config = dict(
    n_layer=9,
    d_model=384,
    n_head=6,
    n_kv_head=6,
    head_dim=64,
    d_mlp=1536,
    vocab_size=8192,
    activation='geglu',
    norm='rmsnorm',
    norm_place='pre',
    norm_eps=1e-05,
    positions='rope',
    rope_base=10000.0,
    rope_fraction=1.0,
    qk_norm=False,
    attn_scale=0.125,
    bias='none',
    tie_embeddings=True,
    parallel_block=False,
    init='uniform',
    init_std_qkv=0.0333,
    init_std_o=0.0333,
    init_std_up=0.0333,
    init_std_down=0.0,
    optimizer='muon_variant',
    lr=0.00654,
    lr_mult_o=2.0,
    lr_mult_down=1.5,
    beta1=0.95,
    lr_head=0.0054,
    grad_clip=0.5,
    warmup_steps=200,
    schedule='wsd',
    decay_fraction=0.613,
    decay_shape='linear',
    final_lr_fraction=0.1,
    batch_tokens=[32768, 65536, 98304],
    seq_len=2048,
    doc_mask=True,
    train_tokens=457600000,
    steps=7642,
    dataset='wikipedia_en',
)
MLP neurons of a small language model. Each row is named by its layer, matrix (gate and up: input weights) and neuron, and shows model dimensions 48-303. Each number is 128 + 32 x the weight over its row's rms, rounded and kept within 0 to 255. Numbers have three digits each. A neuron's up and down rows have the sign that makes its largest values positive.
After each neuron's rows, "fires on" lists the tokens most often at its 100 highest values on Wikipedia text that the model never trained on; "fires in" lists the words (lower case) most often at its 100 highest values on Wikipedia text that the model never trained on.

L5.gate617:063127172109170127134180134122118113160155085097124123139133128054029067075134082217120138196172175101108138132149145120168146129159110105151116103083077115052141082172144121135114090065132114131101116111091107120113156107116126131104095125115153124159096117153173137113123140149121110111140106138180142190104129213149164138130107118164106151065136109113138130111192178115100175110157114167162104142149130158104133062091141157162104051126110095156178175146133080101131170162148092127101139135081068098161174140179119148124113132124087125099067132109169126095125157137085103094196008110159102122148098063135137195121123167164101103132172175107097144214107158162121176138120128122104142152135108187124068135121160147120170122139108171142129107127104153147151075110126131
L5.up617:066104161113135205123140126107082142166176126148125139112147101133111087106085126104138184164110118148113087129137105158129087145108181175100111101106094184121051122091148110118170135115132131103109065115111104115168129159038142128056112071158141075131102124136104107129159144115122109115145140140109125202087129163170148123101173096098124110057159160069151151162188123111126141082092113138172144106168127108089153120064218106134189113120110122113114133168167145137078120127110106104158130114165058172185151173175192123127168184163154185120134136157115192070136150091105108132109045111115163127127160141126099166130099159113120087091145128152134132059167103139168145184161111158170111135144116120147102136137150137091140151116077159136166092083207170089079131144203158
fires on: " the", " to", "s", " his", " of"
fires in: "the", "to", "s", "his", "after", "of"

L6.gate1147:087181099145137174171145039125105167147120140099126113144152105131082107172126079094129093117155122114069102129088108143080121136143156149133173115173145102138070121136108107115100094147130119105140137170126155113208146145123088122116139142076157162196088194139087071133114125074156143102148137137123148130096125145135179133108141096145107133139095081085121084125085121114171122166160118136137104134162143122101166067098084121115098131149188097132123103114148102098082105130140152148139129151115129116110145198113146117107135165136161094116107124215173117115095134149149190111128123122118121089087105148103135130104125079152079112187184138231117113179163080155033141166121146129179136142137106122125174119069137119125188097102112164078096097162062139101129152081104109
L6.up1147:161154116139087153163090138122122147104147184125160209094154123122109093130156139094078113169093125068115167132099113070143137129124128113031063155146159191146149179148115130137091083130173113160153103106103087158108127163082146043202113098131173112128076142140102129120133131149129131139132084133169164107097147111114053090087125187141120119156143154129169133147192080132123129176099111123116185151135102150156154133120038167145121069069137130115096120101046124103092109118152072124119128149109167098141104116142150095152110126106092091145091128133103111095127101087145142114112058129167185143044059165129082081203145128146092140116091098115122089063146054143100152118076152180143152088083124124102171098173145098133101135169122081136117102136155177154170132110188091
fires on: " as", " how", " where", " which", " what", " that"
fires in: "as", "how", "where", "which", "what", "that"

L6.gate672:067157162142143104090152158090137127167106167114165159092210141105117152124098057103162103137104124098232129133136108211095137097183159173151165077177176164140125113139138143090153170117131176069210073121030167115182118140158144131138153084121149116182185158130164078148141105109097117104163129067123118195042141114162107124163099118074156080116165098210060124141136094113132143135148089148149107154132124113139108088168124108103140194090115104128092081201120165137132164134137130133096088116099152100094139125062137088123160109118157172127167127119103120180198129105108152121178101145103080108112110144062084151148103096077129151103114136134109139171150107096118093132125141110104150116191152139132081141109171172078124074049144135161097138122112124135129149121159095
L6.up672:154141146206129136088164117151147134145099172150166107160123123136139165112124114104164153140105122065151121093138134135075122113159170134161138131177171125128154155110100115148122134076117147095138155109098105111166111164060121134105097180090069118152147123226114091117123039119137135139139126049130156159062151140136100156115084175149131051109098145132171145171089105161113147132099133091138118124153118086147143127114156135154192099123117117139151136133191158096087086176137093144010162120092121157151136106087177142173165106139125165135191113151117183142123130157101110061152063132144112101092158087109094080191086098130149146114112086141091128115103095115112168201143141117135115084112105105134171115131111154105097140148112113133139114111072192119132099113144082
fires on: " of", " de", "s", " held", " do"
fires in: "of", "de", "held"

L6.gate1164:161174131130108165105090096153133158151131113171166134164140131118147121132130073175135061158105045091157092150149122135126145148113131095122195159059084122173156094189137037201136097125140086129079130167136133122178188078117156092099112128160104135107167137104058150122106090157136196168159109162080136132107120138100168113182142045098081182135093091174116120019119114146155132123100118156091168081132175128136103151155148107137147132098160118123134122138162092132074130159148154147092109074097176089131174173166142167133126086112165150141118126132172161124106154105112149127125144105142129074145180187118090135141206145086091142103157195120193055070123139100158161126175164116137175109119113103139146117147144145097104070116141146117113157167099134135112026093137148
L6.up1164:108152146127074142058068177112094120122181158065174157130086153161099050134128063144168122121197075137168128142062068078123090143132165159167151156185116108096113099122109171169095126150133150110156100196119196139194105162094089165151178152114193098152135148158123097141135213123117105150139084105139141133128117120111141147164129171127094200092144093149142123135163132086072160065095153137118113135143056110096061118149147062169132138150136071152123113190109089115133137146130119111114088106135130102169109147147113128128112161181143163071086157043192114157129131112109120101150090103151100139158108104131113113170044090116125077127147136143089113153097131115111111122198096141105160113137114151151072118071118139100119144127128115128132211123144186141140063117111127
fires on: " at", " to", " of", " in", " from"
fires in: "at", "to", "of", "in", "from"

L6.gate388:078122116150089142148135134155091181130087123109157107141187140113102044130117132167181072132081135104145171154119103152129148136114117064101150112106167086143143067141152107093161109101149176153090136150106075133147187102155153097153098179153116084163108147128111139117126126114143150142123166149091075127107101125114093126143113113152143105164129170112170132133111111099130084076115186172128127190133046137149113162111095182125153130196133149093149114168104102147153129154124132182077168116059149054097136168068089163122205117077177092148152128187133130169196118109087129000162170125103109118101080166114086129192200155122120117184170125134111166165158138144208145124139148086142133136125121075135161085126108096176145150100177117142160117130132164182134167087099107
L6.up388:099159113131115087117109130073098144148129124154150124122135153125119080120037124179154122157081118163172109150057160156158157130089129170096187055092084140138150067144121106088131123130158236142097165115132104104063189172139127078137143169189123111112130058104149104113130082109153117136135129205114134183149132136118117157097135110186166053184106152136104136114185162093161151063149145175157081171116083099120088106171149127093215070143096140142108109141098211161120124120145149171104183130107138110135092220117131127116193087088139082132101159137065175150151088130105131125096159110116119145127138140046152140194120126130127119123149123142120171133122128126147161147134138152135133089100147083120098100127207110177093162145164085151132109127097164123135129082046138
fires on: " of", " Lord", " de"
fires in: "of", "lord", "de"

L6.gate1308:115174110119086106126139040141112143105110096109163163109149086095112124105100175096141081106156073076114181169203109144204107147150099133105170133109129188179117111106133123162156087163078105104159208169083166168107052116131153091129126105164148099073134128132134131135173164080100199138159174093117076185125183078127108174132151134115111115132152106153133131164139097173074134115144124090131100130158163126156119156116090167118110137146104142139154085104112075186179103114136108116168139107132159150113171192179150194201136168109117105109106085175124046117137147148164127182091126091151120187154133083098139161153114138154117161161107160135121130118120113187162152170161140108105137130077149166120138077103132127142143118131129116176127137129110068031094155140119086
L6.up1308:157094116189081082072097095165085102103124099124168194148090134117168093110139184082123037126115107177050092133147088163126170109133171166100147169140150170102185164124113162126187115123115160118174163201082139195102074152098143103167077117147101075146142136111123166173166122087125149087146212140068161116112179167103123153175119071147045138135134141106116097148130145089110138150116194147153155130133138143119082155171135146156065125136124193168137118150118117137139161111161112121133100106101175138122145162147141145154118123141114143145052136098077146184038112141115197138101134096155107153151129175163102158086106175192066102156133127154122068166138102120145108123158060118167147089170138124115150118144140108112129154127112076137083141164141079139143132112121123
fires on: " not", " no", " never", "ll", "t", " Not"
fires in: "not", "no", "never", "ll", "t"

L6.gate36:083153159132122233122121132210172130131104168121027128122124152124140127129154092138118073147167112062110127099106120086098086153105117120162178149154081077090102108109102121117103110121107129091124082138182105141207144160124135100135156107102078084140172111158169121094140058123127122088145132157102140129126080090140132150188165104086154048102118113109126169175150069130161122130167146100158126131120142157050121117142127111157093188155153047118156151072144157165140126117077143144194167175086108115114131216134111142107142087106159077124092089095119138103125143086087099107124089070113096071120041180070149069140150156181156152116122153135090124082124137105141131109082138141137142163121127151168105184116153113195137114137145138063112091086148129151092150097069082
L6.up36:093126107160102181118095143157096138122094117098099164101187139166115103124169110079159165148165118107168143177139130098152158159134082125112085156178117098113129155159123131121111091104077104101074100116155136134160119129093170063120195118153129087110161142196114110131121145168150114145117145166096152186110081148160136141119153117085151069111177180155103132124150121106161135102139146106172072158154093198100141103151119061140091160166114124116038172127185081141101084131095154173159194143122211096103096107157087142184126096099139091158047165162166123100184101121089096096065166105118129125179102126113137124100103172098103118122126158150074076088094138103090100080198074118168121066135112146127118145138160170149082168125111135148163117083118169165123110114092113
fires on: " as", " what", " where", " that", " one", " which"
fires in: "what", "as", "where", "that", "one", "which"

L5.gate767:111076129152148144115164146112114112103204171136119107124121174164125159128137114131104087054127102116168105105118103186158168121123078106117121111144119068096077176155116094128118110115089119165101162121108141119196083111104156180118170129118107117101177143064162151177161149092071140116149147137159111133144115155125144128207126102086123068115082104085130141136172114156085104131153175149107074086124135157114117124110103143128119113125091154138149156143118141124191144119131165135180148142123151146140143132101119156173124084105062158122119105095137154192122163127142090135123149157041109073101146145153104163133135093151123092116120166103123144108120088105108157149149160122137115102092104116112110132143131148150175147174100088095135150095098136185100096067122146
L5.up767:099162137170127137149112110123151149144140093091118077151118153131106126101106129198063140146090177112090126105141124093118109087141112049161130106143062155086141144138141127084066138090167158057057155117034145203071176086111105081151127148161162117152108128104178068149100068161108123112176162113132113144080157149138093129153179097114161097194151084080153124120131135138178111113204082139138181171169114104104148143111096124138131165138145093115086097129173118107208152133123105177129138129138136079152158173159092070142112120141084154130132111126039042106132124134178131153152115158102149173176129142215097116102155067147151088121148142113121100088144088149173083159072114141126096104093122113155117159152141140169174170098115121092129127095112127095149092121154165
fires on: " the", " Spanish", " military", " a", "al"
fires in: "the", "spanish", "military", "a"

L6.gate900:085181140118116101099167108104153132126036101147062118148096159138103108140134099123127161108102139119119159148070144153152127070113102117086162160175143116159135094105138107072063200095150084083133138119116158209158135145159068077180175114060137137160121106193129092177180145142130115120122097208146128126136137143197190144144136035105132099129106128032138167142103107208126127165140154147145181111134178121129145142151073152126143071136104169153161148108105119128149091135098134142146088161195084100150121164143141105096138149140141178116157102068080133135089114163137096117187105199184123114097091131119141115133158073159141151073123096095112168185164170077111166086086165146127128173084114048115136155147144142139153195090144117152123083074125100136146205154136118
L6.up900:056129188136142161102061080101191159168144133151113109144133128175134119162151083090103104187110131099124138110166147118118153104089147116146139145127108176165081155142136105120098105084114109139147142148067133120104123138107125123092124132088132077130169157142131174129152168122135189158119094102144127138107149146128148163139102084129111124145112178080143130157114121151131116126119126197154123103151206155114108113149148117134145128158080163132113137111138102136177078058155127147134099113123082163146122136170102107158144167095139116141091134134112110126116075159116113076148175103111122144111158113106123095117199044179084138134092147151107139128145156099139186118108100156140141133038125141156090107128187177161151166153125231136146074144119072060089110155199163
fires on: " United", " U", " his", " man", "U", " the"
fires in: "united", "u", "his"

L5.gate674:138144151140052052122104088136112105149157172134087139145129152121166075156163112117078131139082125160183129138160071102104103129132174091147163162073143077088126088112135106119121117112130100092133105128111077100058159159127085108140121038114108092089125174093091123167132157143099132158128145191117156114113136143115151132158173105066113161172129109135153148068080175144111134160133064133149126050155196088149090191166107155129097104088117037172118116150123132149138158158118122171147119132103101134144109133080097149055139086150196135157058121116115144110105106044069116108193134107096077132110131161133101100160114101079131136112110124150114150151101100157156105150131075134114130138169122153031153081124101143141136114105133130141121198140128155161109156123111140
L5.up674:143142150130178095120094167126160151117123132144194094087103141116092083094104140115154129179092122139171058230117125137061128092107118047110109081100109143168144099118179096125098137118139128106125099182086114133108129063112101126160142099135113150098104110100166116158104184100149144150125112120147108166147124120124074138135148137132088086114130109139143164136170167143144104137123129163084124106164120069150114095121083085167145090101093082099172186092144195119135134152105137162190138130109124095167134136163141165158073231124174106119053148063134091139164122045150178131203153100136086129026075150104114082102100100127083086109093123160104108080117138079145135120080134149129078141112131114111132061086186144123137170144133173139035158128149086056149100107145112
fires on: " a", " of", " the"
fires in: "a", "of", "the"

L6.gate1254:067163132123147144116139122172098215113093099105122085210137119151100100094154129080094152105124146171108097153139112138186159153092133111131155081120106185096209072134098126182117096134135143123132150178137147153135080136132178089165151122119162148145125065193176149055135117126176192104082108190137079140157137118118114059181128109089146130140148153038113095108154138112122142115118132144101117157176165169131111104166155166136087149126093105113126108149131156198135136174181103148110105087117170097142145181085082133104135134117090099112156158107110123110209145139142150144123108164133169081173117082109150140089141177190132131146103161114134172187139078117133101097189148086117073097089119170122152095138100113121130131176088162128193141172153137097144135171173135
L6.up1254:083179129130153106165157051184097156132138114165106091112140105149106130092138140157144123138133104152100094117135091131175189145127169127172106112155155163073163107136162184173100118104055185104129086139126152095137097135116136090141108161101108124124097085091139182128142109133163207142118125104117129129170124131095148113139156140109151168116154143103109125123126114153103113111126168184082172078152134129149120157155126096142148128149133151110112128142225168200132095171141138168147138120085110057143089168138117139117134138154103102075101136124107106056128123136070131172135161110160104106179101087141153125114170155153167119142077154133125177119166101187165085090189165095105099145140167128102138123116169162081127119155099113134134078129077107150157139146128169
fires on: " to", " not", " and", "t", "ll", " also"
fires in: "to", "not", "and", "t", "ll", "also"